config.yaml
n_layer: 10
d_model: 256
n_head: 4
n_kv_head: 1
head_dim: 64
d_mlp: 320
vocab_size: 2144
activation: "swiglu"
norm: "rmsnorm"
norm_place: "pre"
norm_eps: 1e-06
positions: "rope"
rope_base: 10000.0
rope_fraction: 0.5
qk_norm: false
attn_scale: 0.125
bias: "qkv"
tie_embeddings: true
parallel_block: false
init: "normal"
init_std_qkv: 0.0287
init_std_o: 0.00643
init_std_up: 0.0287
init_std_down: 0.00575
optimizer: "muon"
lr: 0.0119
lr_mult_qkv: 0.7
lr_mult_o: 1.52
lr_mult_up: 0.827
lr_mult_down: 2.0
beta1: 0.95
lr_head: 0.0059
warmup_steps: 200
schedule: "cos"
final_lr_fraction: 0.0
batch_tokens: 16384
seq_len: 1024
doc_mask: false
train_tokens: 88530000
steps: 5404
dataset: "wikipedia_en"
MLP neurons of a small language model. Each row is named by its layer, matrix (down: output weights) and neuron, and shows model dimensions 64-191. Each number is 50 + 15 x the weight over its row's rms, rounded and kept within 0 to 99. A neuron's up and down rows have the sign that makes its largest values positive.
Before each neuron's rows, "fires before" lists the tokens most often just after its 100 highest values on Wikipedia text that the model never trained on.

fires before: "ch", "press", "h", "pl", "per", "ist"
L2.down208:67 23 53 49 19 45 63 39 58 30 60 53 45 71 79 51 48 68 65 64 60 53 36 50 62 36 49 42 51 62 66 59 27 35 46 50 66 65 76 39 78 28 39 61 31 40 63 74 77 54 33 37 43 45 58 80 77 45 71 62 46 55 28 53 21 49 82 63 44 36 41 54 65 45 57 41 39 31 71 38 80 14 45 62 45 36 53 62 55 64 59 60 40 44 44 81 25 58 46 20 37 66 58 02 34 45 42 22 20 56 44 62 55 36 51 58 64 43 50 48 61 53 53 72 54 65 55 34

fires before: "\n", " ", " W", " 1", " 2"
L4.down204:24 42 75 56 48 78 46 63 58 35 38 61 40 47 38 42 45 42 77 65 47 41 49 28 33 37 59 58 44 50 63 47 99 35 00 30 31 68 70 52 44 76 48 43 43 54 25 60 57 67 40 63 44 47 48 67 37 27 39 58 42 46 19 54 57 58 53 70 39 42 16 19 52 37 45 40 40 38 66 58 57 55 43 43 50 46 68 29 44 59 64 73 36 53 20 56 44 31 44 38 26 41 60 33 71 85 51 49 37 28 66 49 60 25 41 54 42 47 42 54 37 31 50 39 49 56 64 54

fires before: " is", " was", "s", "ap"
L5.down140:38 43 56 49 54 32 49 19 20 56 66 45 38 56 35 52 49 65 73 64 42 25 49 46 77 41 25 65 48 65 68 51 67 53 66 73 37 77 64 33 75 46 46 56 55 73 77 54 42 42 41 52 36 69 45 52 61 50 54 48 31 46 35 58 43 70 44 67 80 30 60 59 34 52 43 71 61 52 21 68 68 72 22 51 64 60 46 42 55 59 58 56 46 39 48 41 62 66 22 32 49 72 54 68 73 26 32 44 50 32 51 41 15 72 54 41 51 16 58 17 57 60 51 34 56 54 57 30

fires before: "pp", " the", "eg", "z", "g", "pt"
L4.down177:41 35 43 59 31 45 70 72 71 45 42 29 53 69 21 54 52 61 64 53 48 22 52 68 52 63 50 46 86 27 65 48 66 63 68 32 55 72 39 57 71 56 47 32 57 67 54 61 13 43 40 17 39 51 57 61 40 30 38 69 65 48 58 28 38 47 57 49 43 37 54 44 55 53 49 60 39 44 36 66 48 65 53 46 67 32 34 21 44 34 59 60 53 56 39 30 43 50 49 47 28 49 59 47 35 80 46 49 46 51 37 52 29 45 35 65 52 60 57 85 57 44 75 41 60 53 66 23

fires before: "ed", "e", " to", "ie", "ement", "al"
L4.down132:64 26 58 55 59 49 51 61 29 40 55 31 18 63 48 69 29 76 61 53 29 32 69 38 62 39 33 52 59 44 65 70 29 48 53 30 52 46 43 46 69 75 49 43 63 79 52 62 31 67 54 50 55 74 41 61 69 28 32 49 65 37 63 34 60 92 60 55 45 80 46 31 62 30 51 37 69 26 52 54 14 48 56 19 48 47 60 65 73 27 25 46 44 59 42 34 20 42 59 50 59 82 57 56 55 40 36 26 62 36 60 47 34 63 39 36 39 56 38 55 43 30 23 25 34 34 51 77

fires before: "ian", "ist", "ic", "ical", "m", "ad"
L2.down155:60 63 36 67 86 84 43 53 35 29 71 68 43 51 39 45 38 61 63 85 71 72 58 61 37 58 59 70 39 38 40 52 55 45 34 58 45 33 40 65 41 52 48 31 34 32 64 47 49 46 43 42 42 17 50 41 51 62 66 35 36 58 60 60 40 61 57 45 89 21 50 65 17 51 73 40 23 44 37 59 54 42 57 41 51 50 54 67 56 45 50 49 62 45 53 56 45 74 28 60 52 47 43 41 53 63 54 61 36 50 68 53 30 02 36 43 58 50 55 41 43 45 34 64 57 68 48 48

fires before: "ang", "ann", "air", "ange", "all"
L2.down119:46 75 51 71 61 28 52 22 25 35 40 25 55 33 62 52 47 12 50 62 62 68 34 46 67 75 56 32 60 54 23 47 59 84 37 55 23 75 67 94 37 51 58 45 54 35 53 45 51 40 41 87 81 25 35 64 39 35 41 45 46 36 44 61 46 23 44 35 44 52 52 73 41 62 60 35 48 50 46 44 59 67 43 61 41 60 70 69 74 58 41 20 24 51 38 70 60 28 42 57 47 65 68 51 28 44 40 52 54 47 31 38 48 58 61 49 45 59 27 45 55 52 32 32 32 58 46 65

fires before: "e", "h", "ation", "ing", "es", "ations"
L2.down115:54 51 47 09 60 56 69 45 48 43 06 50 42 31 54 46 51 70 66 41 54 35 41 15 53 26 41 39 54 52 46 32 37 24 43 54 49 59 44 56 59 63 62 45 47 27 41 79 86 37 60 37 60 64 50 71 41 39 59 59 52 45 62 68 72 70 45 24 41 29 60 16 41 59 23 35 31 54 63 70 59 50 75 45 21 35 58 56 55 20 53 42 32 55 48 55 75 50 47 43 31 42 49 50 47 61 56 39 38 44 65 55 59 59 53 37 59 33 58 80 67 45 43 68 47 64 29 60

fires before: " -", " the", "et"
L2.down214:55 55 40 58 40 36 38 41 77 48 26 04 41 63 70 53 54 58 29 52 39 64 53 65 60 71 62 43 61 41 67 45 65 30 99 77 37 30 40 50 45 61 36 63 39 42 58 38 47 45 65 56 51 26 56 54 60 24 49 26 60 82 53 53 70 58 23 38 47 29 31 50 41 55 33 24 51 63 57 51 53 35 59 42 37 41 66 71 59 78 41 51 63 45 34 63 16 00 53 76 49 49 67 20 61 46 42 68 61 52 51 31 64 53 50 29 55 63 34 47 59 24 58 49 39 27 34 29

fires before: "adem", "qu", "ross", "cept", "ort", "artment"
L4.down304:67 71 39 68 46 63 34 39 78 52 68 61 72 61 63 59 45 50 61 67 84 78 62 38 57 47 12 40 40 44 49 53 33 48 67 36 37 41 73 64 53 62 37 15 35 68 35 64 55 41 52 39 42 62 56 67 46 39 31 51 43 40 71 43 56 68 57 81 81 58 34 70 20 34 59 66 43 60 59 50 50 42 78 48 42 35 57 66 45 19 55 48 52 49 54 79 47 52 40 47 51 51 76 58 87 43 23 28 64 76 49 44 45 36 34 54 83 35 27 43 56 28 50 79 61 41 31 21

fires before: "er", "port", "al", "ick", "arter"
L4.down126:26 58 79 63 59 72 78 54 29 84 70 48 64 45 51 49 34 68 45 49 17 46 31 38 54 78 53 58 40 55 53 19 59 64 47 64 67 46 50 55 66 38 51 56 67 50 44 53 64 34 86 27 33 55 60 83 66 51 42 14 64 75 65 63 38 58 64 81 53 46 30 61 38 56 34 39 44 30 37 57 71 23 24 66 58 40 47 58 56 31 49 32 59 22 51 35 36 56 70 21 39 63 57 65 62 26 52 63 63 43 63 35 06 77 57 50 38 62 57 48 48 35 44 38 60 66 51 46